config.yaml
n_layer: 13
d_model: 256
n_head: 4
n_kv_head: 4
head_dim: 64
d_mlp: 704
vocab_size: 613
activation: "geglu"
norm: "rmsnorm"
norm_place: "peri"
norm_eps: 1e-05
positions: "rope"
rope_base: 10000.0
rope_fraction: 1.0
qk_norm: false
attn_scale: 0.125
bias: "none"
tie_embeddings: true
parallel_block: true
extras: ["capped logits"]
init: "trunc"
init_std_qkv: 0.0448
init_std_o: 0.00879
init_std_up: 0.0448
init_std_down: 0.00879
optimizer: "muon_variant"
lr: 0.0118
lr_mult_o: 1.33
beta1: 0.9
lr_head: 0.00839
grad_clip: 1.0
warmup_steps: 200
schedule: "cos"
final_lr_fraction: 0.03
batch_tokens: 65536
seq_len: 512
doc_mask: true
train_tokens: 354600000
steps: 5411
dataset: "wikipedia_en"
MLP neurons of a small language model. Each row is named by its layer, matrix (gate and up: input weights) and neuron, and shows model dimensions 80-175. Each number is 200 + 30 x the weight over its row's rms, rounded and kept within 0 to 999. A neuron's up and down rows have the sign that makes its largest values positive.
After each neuron's rows, "fires in" lists the words (lower case) most often at its 100 highest values on Wikipedia text that the model never trained on. A number after a token or word is its count.

L10.gate685,156,158,192,231,202,233,170,169,236,195,187,221,161,226,181,201,196,169,196,179,194,186,230,178,168,190,229,227,205,142,176,181,197,218,203,181,224,207,187,168,204,208,178,194,261,219,211,192,222,178,144,191,153,192,176,156,222,209,200,214,195,189,165,277,196,208,249,237,181,232,170,220,199,257,209,241,197,214,242,249,215,199,178,271,204,173,218,188,188,193,184,214,232,219,186,211
L10.up685,241,173,149,235,214,191,172,262,211,239,243,246,232,209,229,265,238,234,180,184,157,164,296,153,217,192,206,221,199,217,199,177,183,233,192,156,160,210,168,228,187,253,186,215,269,189,117,186,133,285,229,194,155,200,176,163,241,132,207,208,169,196,176,219,217,212,189,200,181,237,181,150,197,164,223,179,187,196,217,184,238,177,185,189,223,205,189,214,182,206,184,208,193,244,156,195
fires in: "to" 22, "in" 15, "for" 11, "on" 6, "under" 6

L10.gate577,154,233,238,202,247,263,169,218,242,205,174,203,235,194,145,196,192,188,150,227,220,177,205,152,221,174,235,208,215,212,198,171,176,115,207,202,261,252,234,220,203,220,215,219,242,188,166,222,211,188,199,222,183,198,208,230,183,207,162,186,236,189,167,223,195,153,232,201,192,231,182,196,179,189,183,178,287,164,179,215,216,241,219,181,188,188,137,167,200,195,237,157,228,214,162,205
L10.up577,148,193,207,140,181,150,211,228,194,160,154,208,241,171,228,177,190,239,180,186,189,227,208,194,186,199,163,191,168,191,235,186,202,142,153,163,230,207,208,208,152,182,220,220,233,169,233,162,223,236,230,198,151,170,213,244,238,216,210,227,252,152,217,188,208,142,188,219,197,242,159,137,208,150,234,204,180,172,195,237,161,204,219,151,141,238,230,192,183,226,197,154,194,223,203,239
fires in: "and" 18, "which" 12, "of" 12, "what" 11, "that" 10, "where" 5

L5.gate87,226,224,214,205,162,224,154,167,201,195,218,164,172,252,201,151,223,242,216,256,218,167,238,135,218,177,179,203,211,212,172,187,197,214,179,248,180,144,157,199,206,182,122,188,174,220,218,144,179,218,204,155,248,233,174,205,218,208,232,230,196,215,213,197,219,211,199,215,158,206,178,235,188,175,201,262,213,214,196,192,161,247,188,155,217,167,183,253,217,174,170,200,169,203,192,236
L5.up87,225,151,196,243,239,163,172,182,152,221,188,183,224,179,200,159,235,219,207,179,190,211,223,248,197,214,230,172,236,211,224,214,152,207,217,204,238,182,251,187,190,193,212,164,167,168,188,171,233,205,183,176,217,199,219,217,164,181,137,233,186,216,208,164,165,206,150,158,261,182,157,228,234,205,220,191,197,193,222,139,158,157,199,137,172,201,230,213,178,188,256,230,227,193,266,220
fires in: "four" 13, "several" 12, "five" 9, "three" 9, "six" 8

L10.gate9,118,197,192,214,208,266,224,224,187,178,205,188,198,218,158,169,205,167,132,205,176,189,211,212,181,216,283,212,206,247,182,244,139,128,182,187,202,218,220,194,188,214,237,223,232,205,195,199,210,183,223,202,245,224,182,151,199,175,252,148,176,215,153,229,204,220,213,218,263,208,172,173,133,215,182,218,153,179,158,189,132,196,195,236,251,241,197,208,243,203,152,212,247,160,192,164
L10.up9,178,251,183,239,219,231,199,189,162,175,194,176,156,179,226,212,172,204,171,237,229,175,224,193,234,257,232,201,202,188,189,179,177,195,190,188,260,199,218,221,187,157,144,196,184,174,199,163,144,232,259,172,183,230,210,186,256,193,222,211,184,227,218,197,187,237,203,209,245,214,238,197,254,204,203,209,210,200,149,186,178,145,248,193,234,197,215,227,263,215,148,181,213,177,195,250
fires in: "of" 33, "to" 8, "in" 7, "former" 5, "joint" 4, "for" 4

L6.gate246,152,172,215,222,200,211,167,189,161,193,186,231,231,209,192,227,239,213,267,219,166,235,223,232,183,256,224,167,171,197,219,263,242,232,202,213,159,179,181,170,202,190,192,161,230,179,189,190,174,229,201,172,230,206,240,194,185,209,176,155,204,178,192,237,150,244,245,141,215,212,229,262,240,154,246,172,162,182,172,175,218,212,176,166,178,198,179,231,169,196,151,200,240,214,216,203
L6.up246,278,180,210,206,157,186,207,213,235,162,212,230,160,219,213,174,181,268,146,180,180,209,188,209,202,223,175,174,154,194,191,218,162,212,209,188,180,197,210,196,157,238,133,174,200,198,249,214,189,203,142,207,168,179,273,183,175,203,188,206,189,152,260,177,161,182,175,184,182,204,204,190,186,196,188,274,205,177,210,186,173,159,218,206,192,205,264,177,197,253,236,190,220,174,122,162
fires in: "through" 20, "played" 13, "worked" 11, "playing" 7, "working" 7

L6.gate250,174,159,170,191,253,240,213,254,173,240,149,227,248,213,169,211,163,191,191,243,147,191,216,188,194,254,227,190,154,187,173,193,207,170,220,211,247,178,245,251,198,218,221,223,170,214,220,234,255,187,166,183,214,236,207,217,199,221,179,243,178,222,219,267,188,185,131,182,145,219,166,203,133,193,213,204,251,204,205,205,180,228,268,208,180,150,227,119,191,218,141,218,165,219,208,225
L6.up250,166,166,166,232,176,161,224,233,166,215,232,187,169,202,196,172,159,197,157,205,203,265,193,206,226,199,239,192,154,185,234,193,190,172,252,170,192,159,204,267,184,178,199,191,171,169,228,183,211,195,185,211,208,220,235,183,204,255,166,195,212,218,195,191,184,238,239,185,135,180,229,196,186,168,166,202,196,142,175,137,197,180,229,190,191,163,128,222,162,174,217,175,175,212,191,223
fires in: "which" 50, "this" 24, "still" 4

L6.gate511,148,171,173,190,198,220,186,196,187,225,143,114,189,189,223,235,198,211,206,190,204,219,192,183,143,152,203,180,177,232,186,203,225,124,151,229,181,220,166,208,186,203,233,194,233,220,192,180,192,196,204,169,206,152,187,235,175,233,162,211,185,201,159,256,133,213,175,170,270,166,183,138,221,189,175,216,184,147,185,216,197,198,222,251,139,145,192,167,208,197,237,241,253,199,195,240
L6.up511,151,209,206,173,200,180,210,210,179,138,239,142,171,171,237,203,203,191,206,240,224,224,236,181,242,194,218,192,163,170,197,217,205,195,177,230,217,202,170,237,187,186,208,230,194,154,217,146,169,221,204,140,225,220,158,271,172,182,158,146,215,189,208,238,152,235,224,185,212,207,211,207,185,205,231,223,216,255,189,190,194,225,229,210,177,180,186,194,231,174,229,251,179,242,163,221
fires in: "would" 33, "may" 16, "could" 10, "can" 9, "will" 8

L2.gate442,229,201,223,222,201,195,274,158,148,218,195,197,195,254,246,198,218,222,185,230,186,237,192,248,203,213,186,253,124,210,216,166,175,173,199,186,237,212,160,201,189,218,187,222,200,181,179,188,190,209,218,160,233,209,191,203,180,164,233,181,172,174,223,223,205,220,173,208,144,219,158,169,164,209,250,182,258,161,127,243,216,199,219,240,218,206,194,197,242,195,245,243,251,203,216,170
L2.up442,193,211,206,225,220,284,232,208,172,212,187,157,135,266,194,183,216,185,231,235,195,244,211,241,180,222,208,246,202,228,222,208,236,165,254,222,234,220,230,185,180,189,150,223,201,212,194,207,211,231,188,201,209,254,137,226,183,222,214,170,244,217,220,209,206,257,193,225,166,194,188,176,247,249,233,207,202,203,178,235,190,208,190,212,223,240,148,212,188,158,203,219,219,240,250,199
fires in: "s" 42, "as" 34, "project" 10

L6.gate271,189,174,158,174,172,152,211,168,180,201,188,229,165,148,206,279,192,175,180,163,232,205,245,205,185,183,192,250,232,233,211,241,213,156,257,206,190,218,201,184,221,265,75,252,227,210,210,269,201,177,127,221,184,181,202,142,145,195,204,235,204,159,181,217,193,220,173,196,222,228,146,208,212,188,204,199,163,188,223,169,190,208,152,221,211,181,194,185,225,205,183,129,191,208,207,175
L6.up271,253,234,204,191,202,165,184,190,167,204,202,179,191,181,170,214,196,214,167,173,203,219,223,146,202,157,199,224,220,227,166,228,259,188,154,239,253,159,153,176,191,186,192,182,224,172,228,227,217,190,147,157,194,232,147,154,240,225,156,183,203,186,249,203,187,179,215,192,152,221,169,175,168,218,265,179,182,244,267,203,218,175,206,207,156,180,260,184,141,186,167,168,220,180,210,164
fires in: "july" 23, "october" 12, "march" 11, "august" 11, "centre" 9, "center" 8

L6.gate49,157,256,221,252,171,190,228,232,191,221,220,196,256,239,184,163,234,199,172,239,192,151,164,192,214,192,206,197,164,159,234,189,159,245,184,218,172,198,193,168,188,195,170,146,255,174,208,247,162,224,199,162,204,233,206,127,193,185,176,187,239,229,149,260,235,195,217,175,211,170,161,171,210,191,170,192,214,236,239,186,163,192,257,191,205,221,209,164,171,177,203,241,200,185,186,133
L6.up49,207,174,178,215,223,170,174,189,238,162,281,206,247,218,144,243,126,237,192,210,220,227,219,237,209,214,154,174,218,184,224,202,193,258,244,237,177,168,247,173,152,213,154,210,202,181,222,196,195,206,168,234,200,229,188,193,194,177,198,212,207,222,189,207,197,200,145,219,170,185,233,194,221,199,143,190,194,151,204,197,188,218,222,198,202,175,239,200,175,145,154,197,216,190,239,222
fires in: "number" 33, "stadium" 11, "mumbai" 5, "numbers" 4, "al" 4

L4.gate198,188,191,186,223,208,210,180,161,135,203,222,205,163,156,191,224,227,195,206,191,261,253,190,178,218,195,178,200,198,209,223,171,194,230,259,247,157,179,152,185,214,186,124,240,244,216,206,197,223,188,205,215,192,165,228,182,252,172,226,178,175,246,199,244,202,239,216,239,220,175,240,159,132,216,219,207,207,181,198,186,246,255,253,218,250,208,210,181,184,209,236,190,230,201,245,186
L4.up198,199,184,213,255,226,163,197,172,212,229,185,159,184,198,219,278,206,186,160,198,235,166,196,196,176,197,205,195,163,257,198,157,189,130,184,237,215,248,212,149,142,228,167,181,268,166,145,232,200,257,254,236,202,270,183,197,198,250,162,188,257,188,210,204,202,181,199,199,195,160,229,263,214,197,202,243,169,190,204,249,210,228,220,200,222,194,205,157,208,164,191,216,215,216,203,234
fires in: "she" 33, "does" 7, "sheet" 5, "degree" 4, "not" 4, "doesn" 4

L5.gate575,211,178,233,267,200,230,209,173,157,201,226,149,192,205,212,216,200,202,232,203,193,209,210,271,188,221,259,225,183,221,253,191,222,213,256,192,234,167,182,237,200,187,209,251,182,226,221,186,227,200,223,197,204,243,160,171,194,179,150,236,177,181,158,223,145,142,231,194,180,198,174,200,241,146,244,173,177,148,207,235,202,221,145,180,241,217,169,224,186,209,180,199,229,253,204,258
L5.up575,158,217,198,221,223,264,218,209,206,175,222,202,215,189,186,197,193,208,187,185,137,187,188,193,211,207,255,199,216,195,217,204,192,186,169,169,192,177,209,221,222,206,216,197,151,216,174,178,219,230,234,159,207,253,233,179,246,150,194,240,166,187,171,235,187,222,119,243,167,177,210,155,209,240,189,251,234,171,196,201,194,248,246,190,181,211,187,202,243,194,202,219,213,222,238,230
fires in: "as" 90

L5.gate332,156,156,186,144,215,180,189,242,169,205,178,217,158,243,176,198,154,152,245,205,222,191,237,162,264,211,174,163,229,192,183,223,175,208,214,150,189,210,195,214,162,181,200,188,263,223,231,226,234,150,225,185,215,216,243,227,198,192,249,245,156,188,163,214,210,158,251,210,215,183,208,212,185,175,174,195,252,256,196,245,150,182,226,167,222,238,200,119,189,245,181,190,146,183,187,207
L5.up332,211,151,227,197,189,217,208,160,209,262,202,269,199,201,175,205,112,203,184,168,183,217,200,223,211,192,219,194,191,146,164,219,206,186,200,162,171,219,174,187,192,168,173,224,170,232,175,217,205,177,207,198,197,244,204,264,214,233,197,146,236,193,265,177,231,192,193,170,161,212,152,214,161,195,253,167,227,218,221,200,198,220,213,213,198,207,231,205,191,219,185,204,193,195,174,243
fires in: "which" 16, "those" 13, "building" 8, "site" 7, "song" 7, "house" 7

L4.gate48,143,188,153,218,194,176,246,211,234,183,215,172,168,217,202,216,198,227,211,239,206,207,188,178,179,230,222,186,242,146,177,180,203,178,217,200,185,203,157,171,211,186,203,232,215,191,151,216,193,158,189,239,220,177,244,195,205,238,192,157,208,232,177,202,217,156,192,166,247,187,241,200,216,236,191,203,164,190,230,201,197,158,246,146,214,139,159,151,206,235,243,242,160,177,182,192
L4.up48,233,197,198,208,229,152,199,241,254,135,229,212,182,187,201,176,177,259,204,210,228,162,226,205,261,218,235,203,209,235,207,162,163,262,196,175,185,200,192,241,227,254,166,265,232,230,138,211,207,210,226,231,242,190,207,222,177,207,154,192,193,163,206,188,213,204,158,170,178,190,210,149,147,181,180,180,206,205,226,202,192,181,270,248,189,229,170,212,182,211,242,219,156,215,188,208
fires in: "in" 79, "into" 5

L6.gate72,193,166,202,216,183,194,187,177,194,175,204,201,186,233,219,184,214,166,231,244,167,213,207,217,172,197,221,252,227,235,130,195,229,149,187,181,171,242,200,223,223,171,180,161,188,217,211,209,257,223,137,179,162,232,221,203,197,206,237,208,208,193,160,189,202,167,186,177,196,141,245,220,190,211,186,189,236,158,212,195,168,188,177,192,226,203,214,239,215,158,242,155,121,204,201,182
L6.up72,214,173,156,177,234,231,200,143,163,210,126,150,140,220,206,186,221,184,213,190,175,187,192,133,238,189,199,177,256,196,167,237,209,218,192,190,236,180,217,218,225,232,186,237,271,226,177,178,159,207,237,199,225,209,160,231,201,235,211,201,161,194,201,229,192,189,213,232,167,251,245,189,171,245,165,159,224,170,230,203,267,227,217,160,188,214,211,174,215,192,197,219,156,219,260,197
fires in: "september" 19, "until" 19, "the" 8, "summer" 6, "sixth" 5, "similar" 5

L6.gate287,187,230,206,167,186,175,179,227,211,133,204,199,152,227,210,227,151,176,166,172,194,197,194,177,160,194,245,204,222,242,169,229,209,169,206,187,153,187,218,188,177,151,202,181,200,189,200,225,202,255,216,132,222,235,191,238,170,186,243,248,242,181,212,177,252,221,230,183,195,170,193,202,195,191,206,229,218,237,181,188,187,194,249,217,211,197,192,148,239,175,207,160,208,237,174,157
L6.up287,201,139,192,200,205,204,166,246,191,194,192,244,252,219,207,172,171,242,158,204,176,202,202,195,222,211,217,195,198,178,209,189,197,208,169,204,181,206,181,220,205,243,218,243,185,152,246,221,251,180,206,186,183,251,191,165,219,199,177,149,207,191,213,162,213,180,236,172,213,190,208,150,214,162,142,191,271,254,221,135,136,207,214,283,208,168,226,213,226,197,152,203,231,156,196,202
fires in: "became" 21, "her" 14, "become" 6, "becomes" 5, "own" 5, "mother" 4

L5.gate646,156,193,177,215,173,173,208,209,158,241,201,276,171,195,206,232,132,177,237,197,182,227,213,209,145,180,194,182,223,210,213,203,169,181,185,220,141,209,222,223,233,184,196,278,192,191,153,204,213,201,231,130,187,212,164,180,227,250,202,252,204,229,157,245,214,228,199,164,180,209,131,175,199,175,210,187,208,198,151,176,198,214,204,230,231,223,203,157,232,243,177,201,169,231,211,206
L5.up646,196,272,175,249,192,233,192,150,185,184,176,205,176,247,225,205,228,181,263,238,213,234,146,200,224,235,169,188,199,190,248,221,177,203,224,228,183,179,247,209,176,209,251,212,203,221,171,209,220,186,135,177,193,199,175,214,193,202,159,177,204,219,192,287,222,209,162,168,196,189,212,142,237,208,210,167,204,140,225,147,192,198,165,242,180,228,229,217,212,203,233,240,167,248,208,174
fires in: "as" 59, "become" 6, "arts" 6, "artist" 6, "artists" 4

L4.gate131,169,250,213,157,159,211,201,188,200,183,132,243,210,187,174,168,241,261,160,225,203,127,223,202,192,142,239,217,233,191,174,192,211,224,138,183,199,183,207,237,196,198,200,197,248,206,246,283,160,215,184,183,214,172,201,221,132,164,207,169,154,206,218,160,177,249,223,228,195,209,193,223,123,211,193,231,214,150,228,193,163,265,210,160,168,212,216,179,165,212,228,201,242,203,224,221
L4.up131,185,204,223,157,185,241,168,281,228,185,129,244,199,196,164,185,207,175,208,226,162,184,213,170,186,157,175,188,175,227,143,189,191,237,198,148,188,214,183,178,203,204,217,217,203,209,212,268,248,222,197,199,230,195,174,226,185,239,215,207,193,255,157,173,187,202,151,155,150,213,149,252,191,234,199,197,198,190,164,243,181,163,163,194,199,162,195,193,188,172,243,198,200,138,165,204
fires in: "during" 30, "members" 11, "occurs" 5, "hall" 4

L6.gate520,207,199,182,146,204,215,227,213,206,187,186,216,174,188,155,185,216,228,177,241,210,179,245,129,222,119,164,210,211,242,197,203,227,185,166,206,185,170,221,205,219,158,205,211,257,152,199,268,187,208,220,171,148,193,185,175,235,219,200,152,219,234,266,199,188,180,239,220,216,236,258,194,168,181,203,238,246,203,184,181,198,175,188,196,204,232,204,223,229,186,187,224,207,174,205,192
L6.up520,177,249,157,150,145,185,209,213,182,191,204,163,166,221,218,166,232,225,212,205,226,216,122,193,153,147,213,211,185,165,226,150,181,204,160,184,198,216,168,236,224,180,231,195,151,202,207,211,177,172,237,192,195,228,182,219,235,183,213,168,204,186,178,258,183,219,173,209,239,197,206,235,246,160,254,165,218,215,260,120,218,211,204,201,192,169,202,190,185,219,205,178,217,219,229,273
fires in: "became" 21, "due" 13, "decision" 7, "began" 7, "becomes" 5, "decided" 4

L9.gate423,199,234,185,233,234,201,155,186,209,208,197,78,208,275,226,170,207,242,210,269,157,233,201,166,231,213,214,175,242,223,164,185,226,233,179,181,162,196,230,161,232,176,235,172,206,210,185,222,187,219,198,245,214,213,175,225,242,169,209,220,173,206,252,206,194,183,225,223,202,168,199,229,186,164,164,214,208,203,211,180,207,207,213,191,217,187,208,241,170,168,137,175,208,229,226,239
L9.up423,222,254,217,190,249,209,202,211,176,190,179,192,197,156,213,134,216,248,222,147,247,194,207,225,203,208,122,236,218,266,194,228,236,220,232,193,167,172,194,228,241,185,152,263,234,174,229,137,247,195,196,139,214,205,234,227,201,170,189,158,206,190,195,193,228,166,242,157,207,180,159,184,247,190,240,179,196,198,226,216,220,213,228,223,163,181,222,158,213,234,223,255,184,211,164,212
fires in: "two" 27, "and" 26, "many" 17, "various" 10, "three" 5, "several" 5

L4.gate114,252,176,208,161,175,232,231,200,160,220,238,195,192,167,219,193,176,173,209,175,189,188,233,188,147,189,215,261,258,228,221,183,152,165,252,190,125,238,141,275,127,202,234,187,208,213,163,171,235,169,156,216,150,171,186,162,181,190,200,161,192,227,205,183,143,194,227,224,255,165,196,200,193,164,163,198,227,136,223,203,196,231,218,253,187,200,201,173,216,205,205,214,219,203,178,220
L4.up114,150,204,184,215,242,208,198,212,180,195,234,186,192,168,177,234,162,134,251,196,228,180,214,196,207,232,232,196,221,207,186,197,253,177,154,214,209,158,250,199,201,183,216,227,221,219,214,162,177,221,148,199,199,178,151,202,272,180,213,156,182,214,182,185,214,278,239,201,126,205,193,184,247,201,147,251,189,180,207,228,176,193,146,213,212,217,148,158,184,185,210,219,225,250,211,172
fires in: "species" 14, "project" 11, "special" 10, "captain" 9, "could" 7, "capital" 5

L2.gate399,225,229,180,147,201,197,232,204,171,177,195,183,213,160,179,230,260,210,237,220,216,230,214,218,269,195,249,230,212,213,191,186,218,211,250,191,140,229,219,181,173,206,192,201,228,204,187,190,194,140,210,215,177,158,209,194,205,233,219,203,201,146,170,231,179,186,256,217,235,167,145,193,194,202,172,193,143,209,215,218,162,244,189,225,199,249,163,155,167,231,260,208,228,239,163,243
L2.up399,170,133,201,167,149,208,211,178,216,206,194,207,173,203,205,162,196,208,190,210,185,219,171,225,192,218,180,154,195,262,192,168,202,204,165,215,240,217,188,248,211,176,187,214,221,197,161,178,201,255,222,196,133,222,201,210,237,189,160,207,173,151,247,205,159,173,201,187,250,220,176,237,173,218,217,237,206,227,206,156,175,172,186,224,184,172,248,213,185,183,199,234,206,182,212,249
fires in: "reserves" 16, "service" 15, "served" 13, "services" 10, "serves" 5

L6.gate97,194,142,207,198,164,233,236,170,190,207,215,222,260,219,183,204,202,114,199,185,215,194,246,196,200,159,243,150,243,197,119,177,182,261,209,235,152,221,229,225,170,186,187,153,289,229,190,240,167,159,217,189,147,213,204,199,197,228,214,249,223,186,186,202,201,186,224,173,238,173,214,212,173,174,179,171,220,164,179,205,187,203,208,162,180,265,171,203,204,204,198,192,281,207,115,136
L6.up97,165,174,211,263,189,229,205,152,134,183,184,218,231,173,192,151,240,169,225,180,175,187,206,197,176,191,226,189,178,249,121,176,212,212,185,228,172,189,225,224,181,177,175,179,205,187,192,140,204,185,246,192,241,292,225,190,242,170,255,195,242,174,162,230,177,181,164,182,238,242,254,215,227,185,227,185,221,229,192,214,163,130,175,216,203,240,175,165,230,145,251,250,226,190,181,164
fires in: "reserves" 16, "service" 14, "served" 13, "services" 9, "serves" 5

L9.gate184,198,257,218,220,219,157,204,248,188,200,244,154,169,232,160,221,167,199,182,179,171,240,188,202,201,182,284,204,153,180,188,136,216,220,236,202,142,197,168,159,244,189,167,220,210,220,222,216,219,195,192,198,201,213,213,188,205,139,179,175,169,175,186,185,199,165,248,209,229,213,159,183,154,194,161,215,207,199,136,216,223,191,207,248,170,174,210,203,207,156,159,289,172,183,198,225
L9.up184,197,189,212,176,219,246,174,247,236,121,180,233,174,215,221,204,216,231,192,163,198,188,199,191,225,149,169,226,201,196,202,256,177,220,217,192,215,194,213,217,199,235,186,162,206,196,236,133,192,194,245,173,231,175,165,198,197,186,222,226,203,218,174,239,201,211,166,155,211,198,240,266,194,224,221,185,143,201,226,213,202,193,166,163,219,170,276,214,192,215,201,220,167,244,172,179
fires in: "as" 72

L4.gate449,219,205,205,165,172,202,165,160,199,191,235,234,159,204,166,215,231,231,242,287,198,247,245,207,197,212,220,215,178,203,190,218,192,142,151,196,191,204,185,154,263,241,182,199,203,219,201,213,190,187,219,207,218,182,169,175,215,194,192,226,174,232,216,265,199,201,220,187,209,218,139,193,230,177,128,272,208,176,238,212,136,205,209,169,181,205,191,174,213,184,184,200,191,284,178,199
L4.up449,228,202,191,219,217,186,188,200,148,221,240,199,188,242,174,207,173,143,174,224,234,173,191,209,191,145,208,210,161,247,156,219,164,181,179,224,204,199,223,179,191,182,212,217,178,213,176,167,176,161,162,201,194,256,183,233,161,175,230,185,111,247,198,236,175,217,232,189,157,168,201,181,149,190,129,238,214,180,156,150,212,189,241,171,250,207,230,213,243,236,169,242,194,151,218,229
fires in: "two" 37, "four" 16, "five" 15, "ten" 7

L4.gate310,163,215,183,187,239,255,195,195,172,206,122,217,145,274,195,189,173,170,203,160,239,180,215,260,215,274,242,205,228,174,228,191,222,209,183,188,254,176,205,208,166,213,206,247,217,177,235,161,207,209,231,179,282,216,183,229,183,207,198,142,222,189,176,206,263,186,244,164,153,162,179,212,160,164,164,223,227,200,186,187,196,218,174,155,203,192,180,159,208,231,211,202,253,202,222,209
L4.up310,202,247,137,251,214,224,143,187,214,143,220,213,229,220,242,201,215,165,173,212,185,185,165,229,222,227,240,209,199,207,205,186,139,117,208,148,222,174,193,175,197,229,180,142,197,228,159,197,182,176,172,253,226,217,156,192,180,198,156,182,177,213,166,153,165,240,269,153,198,164,172,228,231,200,194,173,212,168,243,187,141,158,223,220,257,155,201,145,200,200,223,177,160,184,201,155
fires in: "film" 21, "about" 17, "other" 12, "located" 7, "black" 6, "based" 6

L10.gate446,198,178,270,173,190,141,199,218,197,235,158,170,216,195,233,179,205,144,220,208,209,213,185,226,208,228,159,224,253,198,276,237,210,230,139,202,230,207,158,189,206,223,193,189,237,180,220,186,163,224,194,189,133,201,186,170,198,204,223,162,223,155,208,243,216,129,241,206,259,187,216,195,195,249,192,239,274,219,159,220,223,191,227,146,174,263,217,196,227,175,184,198,198,196,189,208
L10.up446,162,176,162,233,147,214,238,241,233,207,160,178,179,196,241,212,190,227,174,185,197,226,222,174,160,168,178,187,179,154,245,194,223,225,200,199,153,234,201,193,240,222,168,161,172,264,127,201,256,184,168,153,210,197,162,255,256,198,196,156,204,138,232,171,166,201,193,234,211,179,211,266,225,209,246,234,223,199,200,185,220,147,238,205,226,184,235,222,212,185,213,226,212,180,199,255
fires in: "been" 19, "before" 16, "became" 13, "began" 6, "being" 5

L5.gate39,200,154,220,293,242,171,236,205,224,205,242,212,203,179,165,192,201,213,203,218,171,208,198,145,193,221,244,156,220,202,215,181,186,203,238,247,217,219,199,163,222,203,198,190,240,205,145,239,206,221,230,181,225,265,121,233,223,193,222,182,188,213,203,240,153,178,216,169,209,228,168,188,192,223,195,212,227,185,218,249,175,207,177,170,225,178,206,183,173,212,247,225,214,205,235,210
L5.up39,141,221,203,123,190,172,174,247,185,224,250,126,174,228,215,219,256,236,215,187,193,204,215,179,219,154,230,155,203,172,192,173,159,159,145,186,183,173,232,228,265,258,152,184,212,205,256,173,216,162,202,226,158,210,130,245,185,190,173,160,227,189,158,213,209,184,201,187,240,180,176,169,174,235,218,196,189,160,153,231,195,176,172,177,218,198,189,244,195,208,192,200,165,215,232,174
fires in: "was" 52, "is" 16, "him" 9, "even" 6, "as" 6, "himself" 5

L4.gate281,190,166,192,256,240,173,197,244,200,196,179,173,165,191,190,259,185,222,165,209,208,234,213,169,217,193,194,244,197,243,163,182,234,211,222,221,228,220,185,248,196,195,143,211,210,194,221,194,191,217,233,195,232,187,252,178,245,197,186,209,210,163,220,213,215,172,213,234,192,168,212,192,156,167,199,232,182,224,160,194,206,193,224,193,141,202,215,205,169,171,201,196,203,194,214,152
L4.up281,225,192,200,225,249,193,217,116,225,115,166,172,220,188,188,207,195,248,199,207,189,220,231,188,209,210,179,187,190,197,155,232,263,216,163,187,195,172,141,178,196,228,172,216,214,195,189,177,132,240,267,201,181,250,195,162,214,167,186,230,208,196,220,233,236,167,221,192,180,171,223,206,152,187,227,199,166,208,185,192,207,231,241,243,180,153,261,262,208,199,189,225,197,193,165,243
fires in: "university" 45, "not" 18, "notably" 4

L5.gate593,168,193,191,245,246,204,192,199,283,183,250,189,207,213,251,194,184,173,205,177,224,214,196,233,182,230,201,234,194,199,211,185,184,183,199,199,244,218,227,212,207,237,175,230,201,203,236,252,187,200,178,228,247,197,209,163,193,231,169,192,216,223,128,236,262,240,222,183,182,159,204,215,168,249,166,186,223,190,196,185,242,244,221,253,205,235,213,168,164,228,234,216,196,161,209,177
L5.up593,147,220,228,208,159,203,226,162,197,179,199,158,219,168,171,161,175,265,180,285,183,188,205,191,152,210,159,211,195,221,228,182,202,250,134,196,191,179,235,223,236,194,141,181,215,177,210,198,206,217,201,215,160,160,201,173,252,230,230,220,213,200,167,212,219,188,135,197,194,176,231,209,203,152,136,149,178,163,215,188,228,142,233,199,192,252,213,218,190,197,224,150,195,167,214,230
fires in: "of" 82, "office" 4

L5.gate117,220,230,163,235,198,199,162,222,224,152,157,168,201,168,275,193,241,173,127,184,254,191,195,197,171,200,275,172,231,229,223,152,192,258,202,160,200,149,259,191,182,139,180,201,232,208,204,183,204,180,150,221,228,194,133,187,142,222,230,193,227,202,184,171,195,216,182,224,246,209,202,200,191,251,230,184,187,189,188,153,208,203,187,216,247,228,203,187,232,224,225,198,187,139,187,172
L5.up117,168,168,194,190,209,193,242,154,220,201,192,201,168,159,168,174,177,166,180,179,189,216,221,174,246,240,185,168,172,112,198,149,180,180,189,204,203,210,144,194,226,196,165,171,255,212,177,208,164,149,205,245,176,229,222,207,208,186,210,208,223,183,214,265,222,190,180,203,170,167,257,192,203,182,222,187,179,214,210,245,244,170,147,213,239,225,196,237,214,244,216,208,245,150,189,217
fires in: "during" 23, "than" 13, "over" 12, "through" 9, "of" 5, "using" 4

L5.gate11,191,189,207,144,162,278,216,210,115,259,162,179,167,177,194,279,183,208,206,141,193,191,206,200,191,186,157,155,192,235,208,211,233,234,182,189,270,188,214,171,246,232,170,201,150,253,187,171,275,197,186,215,204,234,217,229,191,200,237,187,185,157,239,170,195,145,190,183,241,244,209,224,146,210,197,218,185,277,244,172,202,174,157,158,180,213,208,210,186,227,190,179,209,230,184,209
L5.up11,213,186,174,167,197,239,247,226,181,276,225,236,219,204,201,259,204,235,245,167,169,216,197,216,242,208,214,115,215,207,188,223,241,219,156,196,258,222,216,174,165,235,241,196,195,181,217,206,178,200,202,198,186,235,150,239,198,226,166,232,190,226,164,178,128,177,181,167,184,177,181,182,167,202,200,188,180,221,191,244,176,193,209,231,176,204,241,260,207,220,246,222,163,169,162,159
fires in: "july" 19, "december" 19, "january" 17, "october" 16, "february" 15, "november" 8